Weights of a small GPT-style language model, trained from scratch on English Wikipedia: 16.1M parameters.
MLP neurons of a small language model. Each row is named by its layer, matrix (down: output weights) and neuron, and shows model dimensions 16-143. Each number is 128 + 32 x the weight over its row's rms, rounded and kept within 0 to 255. Numbers have three digits each. A neuron's up and down rows have the sign that makes its largest values positive.
After each neuron's rows, "fires before" lists the tokens most often just after its 100 highest values on Wikipedia text that the model never trained on.

L7.down579:096111152128000120115130156101048140111105134105113190133124182115129178113074139117111166154160117191152086055135092152033141145149101135132147096147130161133086181140096111106185139128185129111104140130138141186135179144134132099149118198121115147114123136163203132165121095094174142091149091125196164115164108128155183174123116126157102096169142128122127081117125168109163068120125
fires before: " |"

L4.down584:119130108138113104105138074161123107074116123146081091115198129141140152111091143095118150134161151118124114146166083173158147106114142146172241145137111144155198159106118102166112159141142099151092150131093095119106109086148116050178121141118135113181112109128141121167162066123115121115040106148150116110139097175098153050143154065148096131128147130172193127157178120200136104119091
fires before: ":", " by", "="

L7.down363:117099114114135181085091126173145116077082231154153175101077139113140116172126103117171102157043155139068145178151115093126078138153032120143156143151143084090185128151109132151122119098177094112125167077148114144194068162114121125165162103129114132136117095084141134132109148173119137113099168137152144094149092165124121207114145110166103132106111158146105166102131144145106143086188
fires before: "\n", "-"

L9.down105:120128175101120132177134128132090111126108146107128139126101106221105100056089168095126097160114115174153086133139070139138116103116150131089097080072095097163183152135120139189086136178135143119095114146104117098117141105104106119168100137088084107202130198111169118129127111073196165123160154102119090111175133086177131118092119157084154184076140131071103086134123139156102175111137
fires before: " of", " and", ","

L9.down122:095171085149072184133201106112125125080092110133161125189106111080152107135194102122131103119143105169164125087155076109130075161173081144126114151159155077116109067077087100071192184124153103160150104170133152115134152146106099125124121113125116130183132109111156208112151125111119107146131054094098108141163158113123124191190115121147101156151107104068097112090104175128089132122199
fires before: " |", "|", " Votes"

L5.down380:198148144100193142163136164136098148166131094154148114172200100142169097133092156095181142127111117092173150119139142128045135137174140118045089149143163126145171126157167103150157111111155158108111162124086125109069067130100151123126187116102172089089193122166140113117155177136117141079131157096142139104141143111185123155132102132142122100093152158156136091122092105072043108157052
fires before: " \"", " Cle", " Bronze", " February", " DF"

L8.down98:151142115185123181136131079138142056156162154184113186042096092146121119100101104091173207136175153200133111090157116107166089194147133168091155116093124120176146118159119066147166095148143108100136150162179116149086224079142150111130160129158106109135165140125139162131130145101166096135127168103134076102103140114098127070134134104132140120084144161159125063149145116190069105141119
fires before: " by", " to", " in", "ing", " as"

L7.down372:128110159112143161147140177152092157110157146151177144118130144131153116113125080101138152171155105176179095138139146112107125137138129159139115115120136136119178116068140125178152162159100134091165108178119160163144051130126124150143033105157118179191137177171122053115155112180139102139115063105155119167130157085181128174110152157084111106110131102201075108098121140188101217188158
fires before: " |", "\n", " (", ";", " –"

L13.down221:078098140089122156119121067099115182103130186141135129115104112145129096125219116150075192139150141116143103136134143098120090111155137069101107107094104150119122152120115120083134150120121071129123097152091124133094085197068115109100097184127119048120132146208089151182164085167190115164211144151102128091125097145120109130175094103085149129099121099133102121145108161129110073093159
fires before: " |", " place", " Score", " W"

L13.down236:114134121157087122168095153165138129117161170099176068110142123094113138174102148142170182129101127124136159125155120177195116196121123160170120155086112081113104162148100199061146158112096136107156105090126066085160128082136147180100119204138200144129126108134129083102168140155111169166098104158131103138125078140169173179156093131111099118147089150173120119151119138130157102065125
fires before: " to", " as", " in", ",", " by", "."

L7.down164:160125151166127121145126120128174102111132190086170095133093113117083166124070132133167143176118148138066129065159144134123090044079052135148196132109084080091158098117116184095150078102065091146149083157106106162134134077162149125146154122134135097094168138094136124123143101132160153127197183123164172186134131080149162123108139106103158087149119135104143183090122145133136142126150
fires before: "\n", "The", "-", "In"

L7.down234:123132174194116158095202164088112123158154125132119088121129187094102112135120177096131068135134184141059098139177100078166117108093078090156103168125125153156118054135130101168134172096102137157073149121141078088115128087123171154158152137148107131084061131156141114108085111126135118126153166177061143136093120105191140125105132063158090092105161147162212129116078151096156099080118
fires before: " |", " by", ".", "rs"

L12.down94:122150209175154068174142109130137116089135128199147134122117205079108071113080113162111130106141124139111179097147125078157125128172136125136136078133099161115135121047151099086087055122056139138109148086095157153191144136123149111111125154140152112151129161158126082139118124176106144118161115126129119092123147128153072129118141169073113125130162124107085140179117127110104132100133
fires before: " of", "ed", "y", ",", "ing"

L12.down150:100104121161122102124121167138118135089141161103093189103093128148093123100050135134114157140130175159121081117127090100116116100087096120187143113144150090168151072182131073131186124104185125123132178135154165110117147150092127105107179112140167135135080109145155096136107119092153114179134150144088104123070115154104149100162103164178132106098148110147127165132138074134136052103119
fires before: ":", "N", " by", " zone"

L6.down115:098113145150141123068115100114084093136047131112126148140162180095098115143234151126177143118150144162143119079124182159172193141166137090081095135171148106138146130070125151098133132129098174132081143129098127093143127123104126159064170130114122151125100156095191141131179150087191139161090130123107110105064163139127085104100151156126059092171057109167160095175152101085092181081111
fires before: "\n", " ", " 2"

L4.down21:137133146100132147129205118092069094113087147121156127180169173103166154121137126109128141094112131093140162114143148132101129122175130069105176156120128105104103181101131196126167086040110139103154140240111135135160145131155166081099105116160126141096144164117076132082106152088137145164121102143104183191156122085086082118153100052122122096106134146120137079112127147182140162105154
fires before: "\n", "c"

L4.down497:112115134133177127155124107118173096110105124114147112137182133118133122109155183083090121125048074082093131136148154123084083124116166159117087147123122097092147108158112154185142165119139163120109112162185099170172120151109101080194185098120174090179125129100199113148176141130140160083120151114156148115107160155129096116172123055115131065096147119162215124141132112123079126063177
fires before: "\n", ",", "."

L5.down156:091098113103148129110169102160091111159098113148143144090156118059166100128145116119129097065152102147155118138180180112146119158089143103036133147157075115176095058144105128217113168088031083176188118125104131106130110072149129106166170136124169111132207147149119081124144165050088111104153124134131104126129148091169145140094160116141129090092112106152117126092133090166081129099142
fires before: " |", " of"

L12.down433:143113187112085164142124100132109188124148120138142164147116114159117124134106141030144128106176205083140140049165133154128146167077074201121149112134144119114096102152131154147118121121068171127090164129058198143118116164103134118082157136179135128081180136094160119162089158115117156149154093096121122125123179139145135039149110155075146080176156131104117110182146147108109115122112
fires before: " 0", " 1", " 2", " 7", " 5", " 14"

L9.down248:121162113081182089116111167123156199096149134141138110089090172163145127121199092147106114126161115177130083157143143128113158102143139068151107117173144181136052132099156148135104103158141089136161132113165147152132118120142136118126130182141101180089161151126146153159115122151071072094102130149103158072116114151113115122052176142133130150100138110135147144097113105090090099103198
fires before: " to", "ed", "---|---|---|---|", "ing", " by", " as"

L9.down370:127120155129101164158149108096146061145139190113147169132123100152159096106121116119141190099116073110080121140159079056146135140170097140202128092174150088074100146175144152113127124157098135122217122069064135113063142183115146114115162080148197113090162135170166078122148130099123119167173139131134190113130168137126166102154143101157140089205159109103146067130166189105130122132184
fires before: " of", " is", "ing"

L6.down271:113093104098170149100140061111141127114167125112121129185109100129169077109130125121084088112157130145172112144114075149130119181148154165148103161159139086162147131123133166197190130160129097127148133128103031088188127130112153138117117110070178124127122099200098126099140083117111099093096131128094079163094112138167086099122101141081124063183153043097123197186087107138059154101091
fires before: "\n", ",", "."

L12.down386:122110164195096142155133105098140121133123176104153155123184169157136030147142145080190129149148210100170107122127159066127165182098180135099130159133107219144093095173103128132157136084158139109172145166135202104182150170108118169177120183154158095095081078106118108156156106102101142169130129172158147157117105112097087145135154168116157146094149117145127151117128100172154186101140
fires before: " |", " to", " with"

L5.down426:095097151184115104086117127107111071135093085157154176083106169169135056112154105116213102122075069136123172093128155115052105117161169115091125109116162045141099144174141169118162104138086152112189102076098128134102108086127138150101145107113133069113092164128114130093155068130116088132122082121075199137158106126129120078084193133114119118180112133129142095137129141183127143139141
fires before: " of", " /", " the", "---|---|---|---|"

L13.down168:178086147084094188106154156105125068125082108180116151125141115125104117102109148058161127099168130156086113144142144161113210060108124122180160133140083140116177129082116184144109103157158124142129095089158099131143139127090152107127149063089102156131155176162103108083155122166140123082149121100127111124199099155176146121133159096138137131118126158163128141109155144073093116151132
fires before: "."

L13.down630:125139109038115175127109166134114120142129099152073121076104131100098137120096107177051119173115158108089154121085132054162105091083113135177094108095176168104056102174115110111113125164188160183153088096151133127092143169102101167155103123134144179129114175187150094110118115098104143133126144054133048148079152062146098156117103157135104166097131149132126152065150074149143128121198
fires before: "\n", "-", " The", " She"

L12.down235:193111194146146105091108161125135093173070122149165127106116118124140090136166128109204084114152210153096160141156129173106091134128157178106147134093070105115129132090052083151151136139123131120159151113129099114108118040156115122155137112048137074122147071127128082142173090130148144127118130111142114084151100133112180099166157103099083108125135168164125107177168082082104213091122
fires before: " "

L4.down301:172146154088116135184113140090108170149144171123125181150096106141114168100132146109119140159088132144160137112174136193100093140169100168115152111147119115159140154199142089114122119131115120135145255118072105179119142152175134107151110116113165180107120144180107132139083121159124134089172156101110209082151078148114138207106074108121128139116120179157122085138119140122106142121080
fires before: "s", "re"

L12.down101:140158092165132139116116127139121112158170100080127159114172103146102112131144087140141137133133115133105187142119085133142102125161125110146103124165158108150177100091108093112160129136040125116104119014084111122123104208128114105152134119122098050059102148112163115128149123127135156090088121114112139147137120131121135149059091116153104064128148093162064133076107165095107141088184
fires before: "\n"

L8.down577:173168083105117082120175129128131114127167110144139140130147104203132171088118105097099120083102121213117144078134098132134095125131145119059141161123043063099086174162149129068145086134141126111093120180154108101092162098180173136109108131140174103157159156148156123171178152143122116109105119111112096109176125183107187141120137078097109109054115160157123138142106094076147112128118
fires before: "\n", "-", " The", " She"

L12.down111:136159073073143155127123157182098083114164115152139107125062118094113138111155089112107077104167127134056120129073094091142147127124196175178111120148132140088088111186094100106100139160124107097185118143132114118141173195120177111160151155128102152173166169129114092068144139119185151108110088142121000131102127085176121102151093179149134151166122117109126113101081105120171074108146
fires before: "\n", "-", " The", " She"

L6.down486:108106165188112095099131116143153165163067116129141122071148132114136083138125146160176139167153120104126111138146104151145056126190132100065127135109101023093154116106141127111138123121099121139055133085191107144150068086106104107157156101101141082127116132116120170122152111123155145154088132130124121227108150147092107110130154091109147123182119113158112108123134166111131187110094
fires before: "==", "===", "====", "|"

L13.down304:115136163065143085134187133153149189130124152140128132164120149170067163151138170156188154119144114145110148157118136140115146094116140173169103132124138095125130188135166135114180135092208109120139192121167232181195143132142128104103111147097151136126096053074099176134134118118112171072127101138064155127098152146113124180139148188121116131114143123045126124124104097114130184088125
fires before: "\n", ".", ","

L6.down363:149100121153127119152160171149143123178098104136126116176154111137095152176099144046142128078198142108111155133079161111103115101119083129120087174108071037099153144133144152121100114100102087131082151133131091130113128126098186158130103154127148175173148044138066138124074141139125080121134110097132166066108176108095124144091094136108102069143139124198119125137134144188138126167171
fires before: " |", " 0", " U", " Prize"

L12.down200:091089140118180097147130104151117154097114088140126154194111135114156118106163053185085085071153162132162154145098095125159091151143102102130160140125156096138116147192075112169102134091055189051178094125093160192092090099134123109120130167110124125150120147114121119114125131136079134121146127102169112179150108109135084161192092137120161171079100129152113166156187154084140132124107
fires before: "\n", " "

L13.down212:128142151126126167097155094069152104116148142199130180153101172129153106152180161075116113133120139114126147179109133120168095121155095125168196154169130190114086105110125166158098123105100111143198142168107128057151179159099186067169099110107099119096165145100112134151172090161182087163171130131178134255086118147110149139180167080141131157186112146140118157134126164112104052114115
fires before: "'"

L8.down542:163088168153098108138134133143193103191041099120128178152161078186134136096168105143206160124177135149097111119129046108085157191130152172073155059117116181114114126109181093128129095128120112100186092114143130058114101128168145120153174086065063107142128091123161164142096180127156148181116140116099185107080108132095136139135132132181092088137147135122128118125148137110149162130137
fires before: "\n", " The", " In", " She", "-"

L9.down238:076135171136108137157116158151144156131152140170155137183099161151162139067062135103180131122092071142148152149165079079048139144156195106093129132112145136063164175153155138130127081151149120145076127130140134141133082114099137168058115096108087139103120125130184082122108148184178081143132163167108110132139122109094122135156129099154147137156128142104146074159181102121134127125134
fires before: " of", "ed", " to", "d", " for"

L12.down470:121080077110127160093128173178195136119146156152126156091105151121171147110143133160085064061112152131124079145134114174101047128128101170177139129146074097098161119080137089097165112111139116111145107158128157126104173078135114143109070148080165094163133060137121094192158081147128084197167170137115124134133092112170115108174059131147090113116143109143170090177180112142132108100145
fires before: " was", "'", " is", " has"

L6.down124:139125158175134160107156143144100176120128106151127096173129174145181166137117107150155097128110101084112127152122111183107108082141098104100063175160129143115085086131163115145109151153148086057155118190168141163098129104156090115074140126073136126163129093131132116141106174125144121097132133111109061083107106123168157121138122117158121175116121178141153214101133089121082166151196
fires before: " ", "\n", " Swing", "|"

L12.down454:136159089131143152091135133147136129124126082115135098060207137125244111117115060082103152198146129094184094133142137104123141135136145093129101127163081149099136093094091120117083120118105116110137111162216118191150130069126150117080118202033114092119123144107103133125109099138154158207112123125104213126097140113175088114105155176118146124126067135127104112155131115158171129100079
fires before: " in", " on", " at", " from", " to"

L13.down338:141101100153142124108134186190167144184109124128177136131147039150143132144145103149117101104114071136113121124115126134148165126129069141118066166137180166127136157161101131142114068141120164118115162171052103073099140072081120103154156142130122169131169145111127121164156099136100161114149133141121095139103105144176109135076124057092140059180155131121175149137186187058079106146086
fires before: " 8", " 7", " 5", " 15", " 19", " 10"

L6.down436:140107177083147126100160125109128165123102165160132171132120166145131146109101163133109102093124107167162123080118096147124117156068087188114131188116168114139086157221084155179164129093166139103118112185142130158075111202145099093142194171052153108154107101079176096121136103123103152109116163116131174093153097135088185169097065155189175070145139139165141125172075127134127106119083
fires before: " ", " Candidate", " Republican", " E", " •", " Liberal"

L9.down172:106146143112115156193087146075149126179126123138131136080105080158141067124095113093086144107131058123106133124165103119068096078131148127131137136084135170152143188073111142139081134174157147099113180141083100157152115133154123107037169097146118133161120156105148085162078178168102089079096171173145174054216093116146125146173141124123104120161135111082116115091138121126101132164112
fires before: "|", " |", "\n", " 1"

L9.down14:145078168123110169127076130131081136147103133122113140145133166106186086184129197135119142154154115175133102126137158125135087155135122104100136148119191141095068142182173137192115174140166084158166102099147151195082195187150173129097122135145168155120096141127101159155102119137161165088135149116179093185102155137171082170174107131119147122171136184149109111112123094104091131177139
fires before: " as", " of"

L13.down11:118167104199122055152108135130152075123154115099152106102083152153120106153148169170071192177154115044212143129144131085109152129132134132107098134151151123108101107127194127110151162127125081160133111124176092088150077115157139102060111134208078109179135096129160129124109100132139147136154148088119125190138180093144160152148153190116072100110073139106144131097156104168143166127114
fires before: ";", " |"

L5.down94:171141092101156179059131118155135159170151106180118136155090138175160156138166103132147140135080107157141145088140083097144113148130112134104132087178147122198110110134100128161157119151159082131152097199143194115119207150120179183145118087114127103106207085095159141142206173146105102117114131138115166127164108134057166119126134107047168133101133194133141086106135134122147057128151
fires before: " ", " %", "|---|---|"

L12.down21:153112141112147163129154134099135071100134125163086125087224056123140151114156193140095142123093086109064164103157096123126152099124112095143094157081155140114171091171126058107091175105106079151099150079171157224087124112129130148128146115172135120146111142118134153149131125121107165142153132179201055115128123151148103092151105128168096096138113110115093090149107146114115150174135
fires before: ",", " the", " he", " his"

L6.down310:144174154114101122114131128118109156129097158151122088108158156163110115102109139090136122189099143150105197140159140110127143112106140092135079163156111148140169147094153119187160143160188109172091112141148120133084117069140128155157146080057140080123121082104120170116156062155156173136120124115111162213133182119146114159156129076118091067133193129162113129202150202124108176150164
fires before: "==", "===", "The"

L13.down65:077110153117153177136125094169099093121084122132118113150115126131143136122141084122077138139093114099129151109066167153164153155118081156155089194145138075098076148114118125116130122101105154129147124119155125148108171091105124148137218146058075159139133145081132088106131181125097149078157164109162068173097057180095052135091130133071144143151119087140119153101134108103091159095171
fires before: " September", " July", " March", " February", " August"

L5.down91:149127151074120166143147152158142151149131144119080174159183116140156124196137083090152100147126119109079131122143122167097119126093154087126111078101130101124158117113159116105072097118197107127168123144202152142148140101133201133145141133121121142081184126120139184099109118138082145094113141067119160126083102124087164209113119051144118156151156104153159181202147136171125181153177
fires before: "\n"

L12.down37:134148101072112177161076145045174079135175104145131146194075129149080189121123128106184107143148105125174108091081116121069155137144136133171170174100106112155080090117124125066111077139072158074147147218112101051126098148153126145152141127172112172141119112135142117129129081142111138150156125117144078105182130121118130134110068156173174148120148148100133122150136111115149110116086
fires before: " ==", " ===", " and"

L4.down479:090131129148151105160108110078109120141094119114116169176103159175077143114198119104095082144113089129153104135146175091133121073169105050134157123099148140117066088192120163107174100117142103121056154109155131108190146158148150172150062089099162131152069158141096152127168121146111133148112096110131062145051152180158053152142151126106154131102136078136077141173106131111128115109115
fires before: "\n", " as"

L13.down13:130102184141116124101120174058071108090077127061136143151138159126023097128130115139124195158167157159102109119104149148135132148138139120039152105169177162095147158089103112086116098144088116159100104124133140115089095166126112132173142132159109152136115080135135128086134117092146139114099128158172085053100094102108103171127192130085120119191097167153178099142154116142105156173181
fires before: ":", " by", " ("

L8.down509:183080096132174129102149097158129137133138135144156147117188102137167089131182074122156166070105082158103078142152141169128093131142113096086143082120139100122140129085145133188103113124102209097112077112149163112154115166159099150128131116106226129159096042107139130139185057158098162141085093088131145142107098134117093111089140114129120098156142146114088116140186095076106114156030
fires before: "\n"

L6.down466:099123133159177162074172113203114163126130165104142115161128118070146123112142119191105161066163163129109073135170124152099143152100161143069113127134085151104177096123171142133150045162162115105110147130188079083125114114103149094119079194116140084111158088096127121090121095126120128130140117124165141127116090156081124119130118073086144120140170162169118115140131155134125148154163
fires before: ":", " of", " |", " by"

L5.down11:144144128125168179159157104131107151163141113136160088125125139102174120131099129121089102130161095108142076115102121136213109146154179152129110225115119097165062138133102112197146131101125121118109091101148123143108195138134155128176117130111057131107140139149145155142103133117100114136144076067183151104090183150176149139190142095131157116145121069128127148159124050186103119147068
fires before: " |", " km", " m", " sq"

L4.down582:139113099052134114125124160151109195173181169054141181147108149120128143162125092177082162127126063122153144140137098141119128084098169120156167103130107173130115088138130123132107137172176110188107096135187183126111128159139113149099149073079158138189161154175122139184036117188134117139130111124180115107064156132109156127157098139100123214120168120180140137163185145089125114166098
fires before: "s", " ("

L7.down103:083189110080114121115116146138126164140155161159178115119107217143137145117122106148169129099051088154144109122079139144135143172089145100188107134211139188151138138084183155161163071158144205152049105161129182255145117127129152164124127074082132116101128111137151109113118144163101124136143078144084091118086187096166135111160110095126117131136122142140137136105177100116093113134125
fires before: "\n"

L13.down2:073179076123140152126063157083100114093123162129158103146071151146128133132116143146108152106101139109165091168069096092137098073118146116111142105100132236127111133167132102165124126105161097140127104126127154163104144081108139101136115127055089091101186080188074154152144137107093151146139109169136096140125153172130135106183141108201147145111119065085158080139106087155073094152089
fires before: " 4", " 2", " 5", " Total", " 3"

L12.down78:111129182098204117112128141133139080095105099180124123139128144095071134128062135164122125095093093135075170125185115135090157070110102162129130114131116128117102142180092094081123086166162140102098108145130116139133136125122133129097130098107107161137180185104163179137130148141088117082134152138116102185149164166093136194106138039141197159126127178100143166132095100123142127103130
fires before: "\n"

L6.down304:145119148076091143110091112149131161108140145111159189141178186149212118131090190146190147207135083120132112130132161121151115128077132127144180117128078102132151108133158141089140140172184122120171156145084108143187123128036167184119134139095173163168143046162112113136169069154065124067088118104192122135083146096123081084131103117140129130187140088178143139162148111116162155129157
fires before: "==", " ==", " also", " and"